config = dict(
    parallel_block=False,
    lr_head=0.00513,
    schedule='wsd',
    decay_shape='linear',
)
MLP neurons of a small language model. Each row is named by its layer, matrix (gate and up: input weights; down: output weights) and neuron, and shows model dimensions 64-319. Each number is 128 + 32 x the weight over its row's rms, rounded and kept within 0 to 255. Numbers have three digits each. A neuron's up and down rows have the sign that makes its largest values positive.
Before each neuron's rows, "fires before" lists the tokens most often just after its 100 highest values on Wikipedia text that the model never trained on; "fires after" lists the tokens most often just before its 100 highest values on Wikipedia text that the model never trained on.

fires before: "6", "5", "7", " Bro", "8", "4"
fires after: " |", "|", " Nor", " September", " +"
L9.gate448:173073120173124082174118130115105121152160175160127131097072143144141166160145124147113129120123180093121168182109112050124133097115119115150130145071189175129142128162127155122138157148110080160132073159163107132081123176114115114131084144157129099115080140098166167163177113056125104118048161100170149137048099122122151062140079132147103107088098131117152103193095116154162115097104101189144066110131103089167123111093113116115130188133127151130150074098088094139125189145069192093118094112109125177152115105109097159194089181162134097166112176135138183091105180149102208149076151139180110147113132069121137100046147169087125127134064100125131123101144129198115146153129123152092123154089110149155139110176061131067075129158065151136126168080122137115159112190110139
L9.up448:150113177111119156166190141093117135116147150118104160149134121189136133131175106101125153109153130130105124097126123124161135148072087218152072144057146181146143112071107129119149127188138189162049039144170141132151137172119174165141130126088083170136108147163122125115156084027131125097130147106140119101163177145137091146133155130171105128122119094204146154098105080108148098160152161169150138113133138098162135097118114152122087133109105105089160098124162219217121077114078169105158121136127158150114133139110158145079088108141117065147119123114136118109109160129126119116136107087180077166099144130064151150153156185165136084069093165187076082090105113163161084116175156086141119198121117186181111103104180170143183113097109156074114171151128071138095120147100092
L9.down448:098129139135157097125092125098156089103089137146150117199151137107081140117124097177093051108140107103148150129147096162149140126118154163191090158149127183100180088133103155131106104100065153088156143117110126118135117130134097170149217187165175098147185107106124122109085135130144116053129164108164063137126200137091082147124065102119161137094113103119147140109184156148131155084126145145160176087154136117142178180161090127101158144150173083118137143080153127110140126103138102100149117077103169128132092038139121136124162084127159118100126107062119143143127144169102154096091070136170156122155143186134132142140129081191134149088113122099170133151123133096140128126106191089153102095089118135071177123072137100161105090159156149168132138072126085116093122123163145

fires before: ":", ".", " |\n"
fires after: " ", " L", ":"
L13.gate988:151171171096149092068112160170135154120095112150099078193094195083101094070168121098125141160075172119039131147117122105132133107198090115113126147136143131151117144140146107110101134140106117122121113150084159131107149099080177134101104079140135137113111152050144089091091077072096114209157141136064102148141122115111159134143151142128129102127155075127116165102091072135114127133110152146076156113091134135106111175132142100109201123131124152167074130135158153139152210182121119141165152138118160152109174166155144151158098130174142154111110178127083161146103058154130166070120160130042151144099151134080132111142207119071162125113129136154077152213119070142143107128176121102157116083151136149045124166138121153133108138102136150117098077126089085191156125175146130
L13.up988:134076128077067144161149121085143107136158106139098118129132094144080173181189129113053150128126154133212103132131131124093113146125117119113142075105184148174091044065162181173074168131162121130124159184123174177120095158108111127132154132116081139121171146161126166099149117112176119098130135191161132107124120111170051084180150107091106100120121147175153113108107152114116123109107185134135114155139174179204130132062149094154182149120150074117119131147161113139170070092130135090083153149197121123134084115086090212148083183125186142173092098106084078110092090145102163077069116121106090089150129149115072100162107158157113147112100077131134131163142116065178143144166115078127152178178176093146115167130087164127168142137076134137177167122145180138136132143181074
L13.down988:120153184109139046158038131157079175170149134126145109153180150117086077136190102112135148127135105141118185105127041173147145104121088151125136127147119143154081127093182099183088165163121121146075087150113120019154133119095117149067160128106145116106183154157115127130110183079067132096091140146123122125127142109090105100175140117219181145137173103171131100110112140108163120137126212126138092095118140142128119148133138142143084131134118126139092123102117096079093153131092118115092125123128086102117173152086071135102160065111144160135142144156137086119121121127103165124086137145129201125151088115104088115088065104128110130174114161169102123110134130139072037168114111187125114170113158157157131126115081118101064157204160078128117205130127149187149151081140097

fires before: ".", " |"
fires after: " ", "\n", "\"\n", "4"
L9.gate849:154108162113115182137120067163148130136093127059117096117074104125132082143086116130159145091122110142184160192125148126078100128138111177150159163137186129124139088157132072130130081166128113131087145135135172193134090091135105145139084155119180126173119120134102100117142061153091137197111147119072147126114155174102079086112150119111151205168176112149097163146081163191125128136048167146159143148117160114113150056127230101119136064081134089137076156152209099139155126166143154169127201125145120184093129173111147153141093129144128139114090139099130126155141078175106111135122157142186094161053178090117153052135143190145070070160137137116056030082117061101081113139148090133142119154123153134105166095163190126096129121137138145153123110149117137104154123139164148
L9.up849:226135127184084098149110135146081163170077187128120140172100109127194116145138175139148123155100172062152145079123086074126159117162074096132139147145162128171128093148152161167125206130120139181125145112072135095093178102077092083139124047117173111108095151100127138165099157102136133151115106155149118087139126115164132192151140114152091187175181123135147148095120129126087115128040084130104141171153139155125101140144203156134159142132143113096183091152154138123131075099112139155054185132102137109128158148111186194125174159115127152165110154071113094110129093133100125159099132138088107156076130131148098143158115109107231102131109136151129148111104159100112147160119087116123096057135134107108179117180135147112089119109154102113157159085129128090116127121169094
L9.down849:149156129152107111132104124084084103110171123155145110156138169128185122116188181103112101148133145086087149105130134105124159121125136102132111109183171112115099125189174158067089100151135106102184166179181097135148154143123103130138181170172083143176106046086091123189150172169159087205108141154176126161118102157166118146112091089130160053170082177142170095087133067071100181136110127140182096129056126085180103101169106107120085160099146093078165153124120084099132156140102141094189154161156177183126142165161065109135129155184066126108192139141122140136138101121131120157164128118201159145092118116104124152181149177156164115156119130155099110096133154110153087117086137087125076118141113089063132131114122094124075147151164172077147156120155187124106095161116156

fires before: "0", "8", "4", "2", "6", "7"
fires after: ","
L12.gate832:114149072107137196119155101098120139132110162098155082181138126104141095128150144146129139096087118194093127137099104148146127106082145090143175127060144118091114136128148169181166158113151065090089121110138103064126137166092160128188094180128105084098093117097083114102116087116180119103167094149083165100131163156098155107101109155078065181218129149135101191153094121171134133116084119164155127162127129148095088125117166149069143160140119180099086111179110039196131120191153158116144115145106111215098104134131122100111150092111119138165104124165146099126115135132119142143148165118170163148182124150118192195145137139093132127150167129065102081105130128120128063140150077119084185083150115091088074147142138166133102169097138105186105100066137166140175092112121198
L12.up832:073099101128067157082156135110132222173159163156126103114076129039167198106142120082122137132152149106108101102063152074130100140125116162155138194112234066171074133171124108117137126123119116053125116168126152098168108153075145159084100158156110148096142150171143162137130104123115141162149118133092135115145146160115154086215133076043108129124131123167116138142051117175119159130113123115137097101184136122105080101066203112140134149104129145107092151142147161112121098139128189154120126123151098153073122119124143112180163096075140093084122138132143152127118130122172109133152131114145101113105140124186130151104176134181097120157086131085081107115137137108070112168136125060157101174115136109190116137101063104111150120166102148137109168098135122088116120122138184
L12.down832:117130105111063112134157124142113109180097169080150111078108104088133170125116132132162136125091151184145126113147108123156146125141144092159166174096091077180196122178052136143150112108101102123063080155156142123123180081121023149206204083124176154090129156146174149103119126147144190158101126131095189083151179105089158145131073183092159138083078100152160203102074139176116123123071178153149134145181104164173141155079085096125159080124153083118163139124145146149120140100154151106090160165152151143110140123151139148119192139161138104135098149086087143076181120142113113142119095149115111077108111123120127154093097123108066141134119150053150146120120081162130060145093113151131147174103095161130075134131106139092126170120082186119179137136154145140149164102067136

fires before: "59", "60", "64", "58", "63", "67"
fires after: " ", " |", " (", "–", ".", "|"
L12.gate126:082096114186135097139133103093062105119120131116125129116136061165047137123142140070118136111115202186101176140214113166118144117092151143127130136094068100106127123108142134186138097123131054098155124089109081150136110124175129115124116120118157111102092112068213074083149133106156143133072129165129131154133113134190149150144107138129121158167138095150195119108152080187146118132127125134091117106142122100052129156088092121099141081121116185142203106214099156109149139119145126107092092091126118110149148086155148177096090098131134149126097144101157183157131154062125190106130108133169179139104147111145178117130124090128077095139153132116090160092151132137120156129176149142096128127174151152106148109169096152160120136108138118155102176062082150071116071066075157
L12.up126:110104112142125108108086113153128091155102065141125132127102143150197161089087139178093082179105105196129120105118114099119157091161167128119194082170088081136141127116114082112057109108164154130146060108150074114152100115159103148198093052147175091148155137137105084169133121108126053133113146145189141116085087108160114086130118142196068098115065143156107112079159153158146205122103127126097172085149026192130148104076182132152140121163157113128089138094176085121122110125182188153171134114088151147119077153171132121148121172117151099186112151148176097103090130156106155119095182156143128165096160152085120074110141033127133065094140137123139142111157113148110175081090131142110091115136171194158106097171142142110103152144122146150104134106130124125108114182145105
L12.down126:117098090144117099112074154072095147147109141190090084137130135128178114110080076089109131081137166131194142124110097127165130100154160095151137072125208125113076133089158140178150121089131091112128140085163142146130113171106095115114124105183140147146139143165142115097160096130161121064137142118072147160158087127137123102180099151171146172138179131158115158200103152161116039114104108157144142113101110117107105105129072172140124086093067159143136151103149179160152167111195158111126124130126155094157099106110107206129180116136201153095154080130140149182124119076103139150147213106126116187089125128077137191070092118169120108145081160123125170144126110062155082096163102096153146099148154141161145114149125159079080110175130105109129118101149145174148120168165139

fires before: "20", "21", "z", "22", "25"
fires after: " ", "|", "–", " Z", "20"
L9.gate112:165086137137099087104107158119133109112154109156188131164126188155147169126154086181165133091083174200084107085121155062138164090102158116096100097125110177152153068137146190143189151102131159122106072100142082185152088111060115151106140161130091137099141110145148136171141169179110147099135193071089130148115103120092118126172152141195082135165114179157153143134144145130123076140085132130093130124108122125138137095144144182094073141130109162109127134106169080084145118163089222139160172112128149110144165093152087130150148129080080112090168030125095169124117117126127136101114137161135122133124139113117111076110159117161127083179091127141125107057130203118096136088069130120156085115119119178122121139145113138077105144158137115119104110135115148166155131133117172
L9.up112:153199101117104141136069158137120121068137069060134107065175149102103141116170140093102096110098163078109101111173162139180168195149084165135143051102169126146135099146078163148134106118113170139132154101141138177144109177129163132114132185159039098140151140116103177165117129131177134093136144117102114135125156067094115136138166087160058127105136129112131157112143144141102123096094088168111177123125159063167129144083148212158182179169089188101080104126127110160140108161154103134080166090132160174139117142126138135131124143161151129095147085132184168128118182160121115118172114155071126120088145155092144166100210123094115127179190124089114152076104109126174157119091121131143144070192121149099084103100098146107082129117094114136122150088155164152126159102139106
L9.down112:150093158149153161109140117154127105148124094127181127094104130118141134136143132132104075102054100057168144057113127130131211164168100143118089126175148195125136165131121122103140174093136118071117187146140083099104167157162088173077136199129030182174169140189095100115151086098126169141121110124153149111107105124080094092123125127111140160135123093115149125175156118113148175109185090146106112143137136151150187122185147136141180133139165150093137189157072035127125132172139106099126167181067173158146112099110071135153125098090069174137081173084173110090111132117149113107071111122133136142109162074124138113107104152065140165190182133171142129095144127098153084097162154137130125236157183138221105088142101147083121154142088130104124126123135127193147089124181176

fires before: "17", "16", "13", "14", "18"
fires after: " ", " |\n", " |", "–", "\n", "|"
L11.gate734:150097112151094083169071134111103184187096121160146158138125134133182098139089110119143133124078143143089103119084079093115191141110183136061170191087139101174105183177131118221103166108097089085135093114146114155115141139096143094140120114218180074129077127131140143117143099106152116138113147224135122129119118129107054132110129119148175168100177182125200141113132135144166109136116157152114142202136142097160127111069108064129168111119097146097078116093151068140184150091072140182094179126156119092134117109086171155159111121076152130134112134095124155157160096136196151165140137148101122152136154079146048127110106153112157157136144114121103138129126129115142126132166117121073135138103191131101152133183098143140073189171155101133147109110100158172166146180118124
L11.up734:144089163152121126157088115111109135139101173168107092117115161135168136139115126098138078097104102121125136128098113110185136156096149081118125166121131146155128196180112135172139170114208113070148149141070138134112104137068148128119110117200186155091098086194132129094109185145089141140154120153154145220172119100116141168131114127130160187130146194130121113127080116123127151188083172105164139143101104156185144116141125144133173086132103085173117140100131083083132154154044156188126148134089122124127108132109181099155093174136179091139096146127140102121148105141160115149087127104148108132191185092213073114132116133080136161133158131125141169145200144094138113154131134137087159120084150155155153155165117131078169161178153153100103135176162138195161151160152102
L11.down734:120143138116109122090070103133130110114134150123170090113091115088172117098133141073112039089161119153147119157105181143147096128068122126122073101093138096103119085202099115142156188129082170076179122136090119035102122050075129159160125110152135106194161189124114185118154138090141108066106087128111088078123115129125131120141095104139174092142109067127136090090139154089142089153107144109094141118102144165102107143146128175140138104193196123142207153124109129064142094180089147135084091174085109130163172214104160166129158086107145158148177127096149094148143082137120114075151151172139098117141103116116114146152165116135142104129132118142154085099217175136114108099115111131157136130090166096106136151140182138118122151153118130109086084189176136169074067073154124

fires before: ".", ":", "8", " |\n", "7", "5"
fires after: " ", "|", "\n", ":", "le"
L9.gate726:105089095138125105123082134143150163134127142143091108135157133129153183184049192164068140133126158168144095139135104091131140055135113129152158158125194153141115105110147109167067149087104091149120157117137072140095177200080176100143166108126095144191138143113122225125106171103097124152133157163167118130120106125168167139147144126100152090134105122177147141148067107157153128079107093166086134171094102157090074147142175088047167082107189125116113115117155141129098162113069118131115101119093155096117158113161114174117116158126114171133110150103142085145077147097123181104146156162104148152127089089139165129104153129113169170157097077144092160103175122145096174135185105156179148115132148124144143128143075084098142138155077151126142140128127169118108121158103187
L9.up726:152128076123043107128091089077135108140175160171117100119105160127148124177095103113135130163124120119129091088086089089112157103120108099133188151108150090115127151099113117151143177094073061116052107123142123141106138148129139162131158102169114137204132106100146152118099114143096094144101103133071149119143102157137142184126174129097079107168143091108177099135056163145088152116094071124116069182142173132145087118158168087078140093157117119058167115072192112146118166112114108057143113113094156119150125100090138161129113114159111155120165124096092125123059125072099147101137103164136094159083110127160186179171127202115195120153142066119109128112176073145107145096148101053146134098107049092106114146064152056138127101098078138139090144132136174134096030153173147
L9.down726:172146163080169143163108136126112079110119091139134137168109105134128140087142088132174049110174101140087177174152084193125170183120137168124126123121128173091124145149103163055123099141150137106124130105132187089178150125104103151163130164102198064082137108132171129142176125129155146083135091101070138185140160114123121110053076128178104202104156112165120112141160120122168127176183162195187133100135168063091186137133135218163094175146111131182125126160179124131125121127143138150132170129126110127152166154147110126170120143103119070151145167126095143138168166133150115136148115105170101125131145074101121165137109088115068125112156192091193090112163134103151046161103175107102142168095114099126109155138155145124158090151155167127107133147113072190138169148101129

fires before: "0", "7", "8", "4", "6", "9"
fires after: ",", " ."
L11.gate801:164118133122100150154110135101137074120129120115168104199093117127084077164095106141078122148159178134132188129113096166145118100151081090092178121102121101156112087130180133127181128116114140092140133101143092108185126165090108090082131169083168134133082085090088113116141124117158176157078110117084195111135132182143126132086122121121085147155150095093054178111103098176136130138141134063096088103089127195158161088110099119076129097130138131105122111156153115172142133135176172092138078187120120201092102145153092145161111145104160182161160133096156156124119086100119200140113112133170147119103098114159131151094154087110143050158101152108106088072131102149115066111079070160125153044156141155088142164137104147140122200148113126153129087144131169118181095166114165
L11.up801:122119132149117146152085184139120139179101138135140123136133116145176156109158177132116119101036113064098125139127086151111094189148117116133171163116123078133133126157137135142152123137073111110080110115091044092145110152156133157198103152119092133061156121097155095144145154141161083111109117103147118139103225110080170079100122166162103114143170171147145090108142141042070150095100139159062151106139062138133142062075081158153108095125114101164128157076137146118133102159151124127137223186093095165132107164075103132145113170171170070115077088131127163028139178093129115129165122178152062126106107138134174132105049141154138124129101148097120086110115077120135123085098133107170132159055077082111159112166153110186176089146088175089113119145194121120124081086102072
L11.down801:095177141133125127147111121150145060152134148125114109121101147113151059145128057133137135162160114142165140127091111168165131114141115137105165167143142078098072119158125129123141124103151103103100112130102130104105122165097101131112164154101135151164138131141068151103074134181141124171189089101134149068081217128042153120127109134117124161107097134088131101074143159177159100126095108121113117107121104138120122134115133145150144116090139159161122133173178056137105143149141132069094160108112157131108113146126088165163143118112081079180176073084147171168115136131076123128124128122125141189136095153129116189098110112154110102177114152118163090105083158130133099118130099043124158087143175132071070113093085151097115125117126118118141143146124164136127147077155195

fires before: " |", " |\n", ":", " of", ".", " in"
fires after: " N", " st", " V", " App", "N", "port"
L2.gate295:138101078159154025110138136142164138122140158154122144130118155135105131144116134121117104101096135108132133084148094116143175106188117122160129136112164089145139134056143084161129110044123125096119099200112108122099156107116127110093127108112130084102071087095087101041135100105096137112126101163143090126059154161091145077130110132090154152144138111090172176083140128149149152106117139163100070120152073133108145144145193142111118131130123169125153088180102109128090166110110136185118103112059163128082143113108122203157104146138126077105137118135123163136122126174178116157100102158160120143133156098137131067179095209118096184147069054099081028113167140136108078164161134119089130111116162147105215113154121118186111125150165042144147158154154136104167181192141149
L2.up295:056094103149109142104100071100159137103121159153120120077107113095126092155176122141142134125138152149157110085089141114154103112136188121144130107196106171140108129100112155133146123183124163139099136158104123064186094143123142125163060160159055120158155158121185168128124084099162105101158113157096157132156162096117116119147129090167090139142144100116158125114096143119144122078207082083097119167192091109156098136183091109108116124166148116081144145102189095111150066146170093141059137163065090091105133122152125051102162130112151154125131134177146132093089056140138145116133164123111169121113105096105183138171129102121164084130097130162107113097067147134196076137154113067125103182122049112170081124127144100122148138105157174095058130166115154152127093074111119
L2.down295:139155103174161097127115156094101122188094167147110136083119116094134097088117127068146103172105140125147143112091144169089129086087111068102168118142113118156053123167208175130117155154128099142101082111112142076134150084117170101169163181149104116117173160129118133155141165135164148087127085133123186120109127104108023110131159085170138164163112137111144162175104119151138118078153151163103093141125186163125169154159138165145138149120121113134107144143130094163097119114123070132098119185132065121130094128068151129132164137155147151158124164114146166072129124096101179135196073096133111080133120143055171129135157076137125129128135121144111110153169112129150091156146129109081183107156064128164131112116078200108046130158129144162131167138162112189155079139154187

fires before: " ", "0", " V", "2", "1"
fires after: " |", "0", "andidate", " —"
L8.gate402:130132201118129121170037128149137133164078129109097165130124180101129134145193222123178153112163134166101158182165127082127161134138108147100161114094118208059099126140112139128131108102133164143046147082214105072095121167131124141118097085136123068194099124091105095086137042131084167139135155099198113056148107171132130118095175102100039135136171134145131138161098097107120074138115106105122113127162116181105123171149161092063138096073115143074164122107171109128126134053088132128130124161098108147099130131126091145131140178084111117133063089165164094094181098116108158149116152140134128165169191210122169120114160121097149111088144133152112127130074150106113127100199146137139134117136148213139120134150153139127116151112110157136154129146140146113125073127111136
L8.up402:196092146164143150096146098134100197127144206101118113126220093149144100106162151161101155138123127127104141066091157103095139125152132121122102094157111116184115117205140104121106070164157121110160153138144158108125187128180110127153108153139107167136085207100107187119167134104145098041059122086186138151095207138137152152163102121135087138117141164165135140166091186117146170115114143121136095086122113122138097129114146162108177094171094124169105167124105129143119137123169117118148103135084082154131143223116097085075145126136087144060101140130092119114165193093121130147126141146125106129148087126096131090082141125197066114167122142046124142081134184164148187111083103164209160123036161114145170187089103107152104102189134175168081164069171119122136135171105154
L8.down402:188095160133160151087100111079137190122135166117148107154083162116140220137159170113138134123171128106204084113115060086087110075204143137190121083120180130122110161155074097109114118210185097133131100119157157114118127097146141135162168130099105113148096154091066110170135160119132099146112125065145121132108103146112078095109132071144076103105150157114106081185075111117086110107110143149111151146170084087145123108144163085099145112136132121120173197064172136135106132130148116146066089075141137122137115146070167134114181081131179080144116118148087134166150155111090125140096139093100115132160139142158127125093112104157111100112122145098122147112091153124089123060096156205165145161097144135121122205160167109149126171139157173171121107113178119078143103122119167

fires before: ".", " |", "on", "|"
fires after: " ", "\n", "|", " |", " |\n", " No"
L12.gate816:139127162124120145060059095170058140150108139149118101080179093073096147075125168092132161127162147146133097191100146111120089089167105102114075115134141158136062123140160080093119112117120062121134171130119141136064126109124153081083109116157172148139120051087119172134121156109121130125148121203111153113163086127101094100073155169165142124134066125165154137090134191122181154098087145156075101077133149169107096103141172133106114101134151090081165094118096164086140090107111114178114171167118091128125081129112114136138120138113126144147188098115124107136149126150127120109152118188182160093146183079138132085129127115133163087134066100125102063114127081172114092120112164158152094176158134142189145124148100110169114235110093169175153153057113100084180109101111155
L12.up816:145127089112074134110141083135134089165108139135169135131071104126171087106138151112064181130146128109134095150135133072150102146090143172116113089169155072129133098169123177112083142075100098093117110108026123169084129094113122162079078107129148172116131133149050129184179148066109151165156147094153164102168140132171066156172110114165086091113149132199156125165117106165078141086117133178142097101122116153131082111168125151107148080126091139162082127141140153172133105136081140127131132098196173113116138130115172139125174200097136127131160128130095181139180151139069103087149098129087093140119081128169139064227121167090080116115079115113203160103076130105173075141170105088070125130131182128171181166175081116136144063109106139100147130144098138158103117138163121
L12.down816:127172092154085081124116103108095146118116125135156096154115104162118064102174111136097151186157127108132100147091153186097173114149197142133093082142126117162171149127117099050093171134109109136074109125191140142180177115100037152092093089089068144184148147086136129135110110137061107160114115148134173125176065137187119131134115154073119123181108171138139131099168176139112135212124193145166142128128088095128174094081109107172117112087104117154143099119175077111128086155101127102133170148125112103130125164073068106110150101186183062160187110124132074095127122149142137104124122138077150134072143135114111120150083099103109116113141117117133097123098155174161156129113142157119177128114128123132083171114105152114055167115098177117122062138109087094104129127092158

fires before: ":", " |", ")\n", ");"
fires after: "19", "–", "20", "-", " "
L13.gate540:183099135169197133175074094144148106205090072128123155143133113135158079160124211066121154121141095172165117105082139085091116095106083133111107144138161188095095128138147162141127161096105128172167143097128058079118096162085098166118112140140161088114114184113092143134100098131169125192101115125142123076136130126156059118096125138129122145139142132127118116175068077163144115106105167142025169091170158157125081138148136116126128090143123135146147138092149141100129172088104075083173112125087070101181125194103167112117096148169124103125087130079085065128152063126136112132101255147143110128078133112133163109146134144105144105126123119066081143122107147115114093059097139182143127088088141171158106132134147151130084098116129118075101116130099145164183131135150165
L13.up540:062141060083154124160159135127191074122147156143132076091149141144152126150173144095193120128161130154122127104116103108127133094127153175106137149098151090174101078115163136198146123110130104088132114217169141053117124050112141147163122077155061147118140081107159092091154179145186189076094118165142050146128153119116050117125150141182144158108179120144103096100139100135130111119167168068113154155132160119132103153169119121125147098159112105156154142113167131075073101147148184130150120117125095169163091094074111097197108151170120113137058162132113156102104106143156148135138073094129135116137113194116080143114136140148153171184165137113096117189104106152108093194118106119127140158162108139116086141108159127112151120149110130127112070099142096112084098124148146
L13.down540:161092152132186120150063080208149108092116097161080150135122096147150051162150093088099080083174137096105149096144116099133119126147094055118162134103077160131172091155148109134157138124062132151208106085111128095078136131127137109170182107108165111119075220085153125145176193067137105097115140151105118141117090154116143161113157155131127149083080130112167117149127054107107146123153155145134156142134127190111122149106144087158154187125150121144064140091118148123159137201143136114125102149095119114133128126167115131090139100099112094160123103053152090155133138143155112177150138097126138149134128066126167102153150086143148125180094085124128151148173110115083154123166117173047128123165192125081137129159156196173094147173146126074080181118183167092129092107099120

fires before: " ", "0", " —", "1", "3"
fires after: " |", "0", " ", " —"
L8.gate593:101081147066146128127156111106123137196137121083150156131120158120147101158134135138128097130146169097139139169133088143143167089088133187118089074121127093114104106105089086121093137068097177120046125095156115090117152061133122097125020091113100053101112099100132093101130128124130139157137100167162148113109178120158150129113129175096046108122164128116149104166078135121099122169104085094121153089167152110111046104119092141093140105123053167056108100138160070082143151097112106134174123122148097117083144151075120119170136115121091038122102142109175130096131113112172132146127235174171127149171186150115095097088153123120145173108109139071155135101099117099097097121138111127154162071121196114164098149191125141133080130135134108117092141123134127163162083115141116
L8.up593:127132131090078079125152170126154047161122094155150097160152096139124103148082152125156177114202138131106155133114111141134104146116100192149120120108118114148126134132098169171129154126156096140108144146105123105064068097136112166126076191128181168151170136096085118108053102129164066114153137119082148148144065145134215115179152156175143140131111113130150117141144191130111148153152110113130132083117132128084075171107158155119160160142145109056183062138156129124082100116153135074102127091141061125104125129183112137158111178152140174180091118158143138125103202137141182123115142181159133165105129140098157151132179085098133105215140174158217171112137087092126151137172147124116176135185163103160082110152098123081153143070104120102121057191093127158054110093114115
L8.down593:141166175063153113163079183127125108132145118101113088169176140093159124096135102104123131081173134132131121085158110111156107154127052099131114127032071098149137144129086154114123118126087130130092069141114145102110123115129151114074144172179084193115138133114175103101227102146117172088170122124099114124142148162108143102110154124150128132129167111126137118105139142181168099131159077063161055122083093152074159123134090114147128188124161214095070126125145174142144115144076129105110138117128110101143166153162155148105142136137111116118154102112195067091049080145110109095053161182169114198145095140154113142103164134119081073177126115147127123072143143127126137138188153114117154168127154136114129091171133146097110160164128143096118168082131171119092090163124135

fires before: "0", "1", "5", "3", "2"
fires after: " |", ";", " /", "ly"
L13.gate157:169080123073101066042093118120121147166103090126132119138093078144119139165118078115066160145148104133138161160164145119060113128159168166148168054087116124112102114177143126088141124140181115138086164165119143120125101141094127134197071144115127091193185096030061110079109182175096156146128135133187148089128143137142155135136189130128113076127146162149101128155128194142134167063114135161150149120120117144112156151087159159103154100167134170113105091111089113169120095149125180137178091177137133146116164122136092193154091172120099119141140098136159107129165121160124103181089135182192121146174168115099126103133090139101174127124082136169102107099116121138082111133139089113112117146191183090146134162088107098141135136129157130156142142166138155186139145165113193
L13.up157:101197147124092133161142172042120129169140060064183148147123130152073137109137133103149044149139147164125097127086058185116154103128139134100129054081113130141091123142155167104166244112116141150099062120146182116122106125119108195145089123110099142161139122077129136077071143176152105046103138135122056113095118139128116116140115153103159140108145089097106138120130145127183071065123095187221152132079151125165105140092147123136095108132096101063162094156129109158089146120101110125170037187125098155103179174108114170137137134130122117101134155092116102135171094099088113147111127104157127119113118156131060061112146114087127118164109166113171105155132190121072145137078182121160156108137100152156163104178097153116099155112120146122146127114101159141188114117102117
L13.down157:173103167128085151112116114148193110157110137112097126063159084173109151076116087141104140108131133134150123144139128167147152072195090179129175175147038095163174144159092125102158193141117153113126146118154120163078101120127059114060077099109165135156136153147093096086092145101100090101086150110103129091164097102096092140177095157144096092152086166099096160112168156127112128145153126151119120160145110211123125163136116161132157120108170082132104094147073131134136118103162139165127084113177179202091147103150136117095163130112158142095106119149129084064143174125097123103108141190105177179097165113149084127109147145138177142154107161136128175129119111138080121133127155146094133121136135109131127173154060097135129182116170126166131131094144105182154117117142147

fires before: "19", "20", ".", "21"
fires after: " ", "|", "–", "18", "\n"
L9.gate198:181076145102104066131129159125065170134113131120119125119200155117095150150157160140131102153101135116115125135167127092153078064143152150130132118119112132091094080067145100111114107080046103106146154169118166187132088104139136145084143149139132134090117137109116092132106167138096146120116092118076143130127120136142111101154182113129103188213105154142105129115104161170150144160121138126113146151153178139154098084071172079090185161119105138165120117133122064135155091117193180147131133131112176153123110072108121181162148117099180152108157135117090167129112108123131092080143158168147103136140119170135111121145164110114119118186157105178106108119157153102082147121114096079137135173127110093132126110129135170115092199141087173147065098087082117212186162106121156
L9.up198:165102154105103027106101132137060194100128159137127120145136092124135138083077103111132126154165133105087147102193108120116115107128121160136149142155129107142105053112136100119136091121176097068121125149141182161185096141174155161156128088144154066062104062135080113149092141105098166137178143153131129143142104127163117115162098059157067191121154145093068094187092052138111198128108146170159151124102139115131113129144176125109196172066147094160092134064120099141175106147150141139117098163093147157163162075129133114146132190068156127166153147144060142123168089111127109199126153086137109090175112188126164118140117104111079145119168177119138136141124161141130059154073130106067091136116125137153088126193101139157111112148122139146079125140164099151164147186188143
L9.down198:132127099131148174155109169106120155130151131191207139169149138096197135110136068099096106129116148141146130119118133068080152146133174100121136096123151103117125126166136174131120110094130127112151110087101074148141150145154138184132158154188072084154105119154175115122128149179080120107107163092152126136135122135116149255147137119144129164146143112116145108167171145113131119109139163165148136157102156122155161115146129065135197123046080175147202156151111118107129124086099189145155082089132140155108112089113143162133082103145133139111141131145111162130160171088142118144174116133056149091125158142158150109146131142064121096110180193105165177120107096087122142132102118159109154154111169135142071086111109154160137141086102049162093064115107198175085104120163128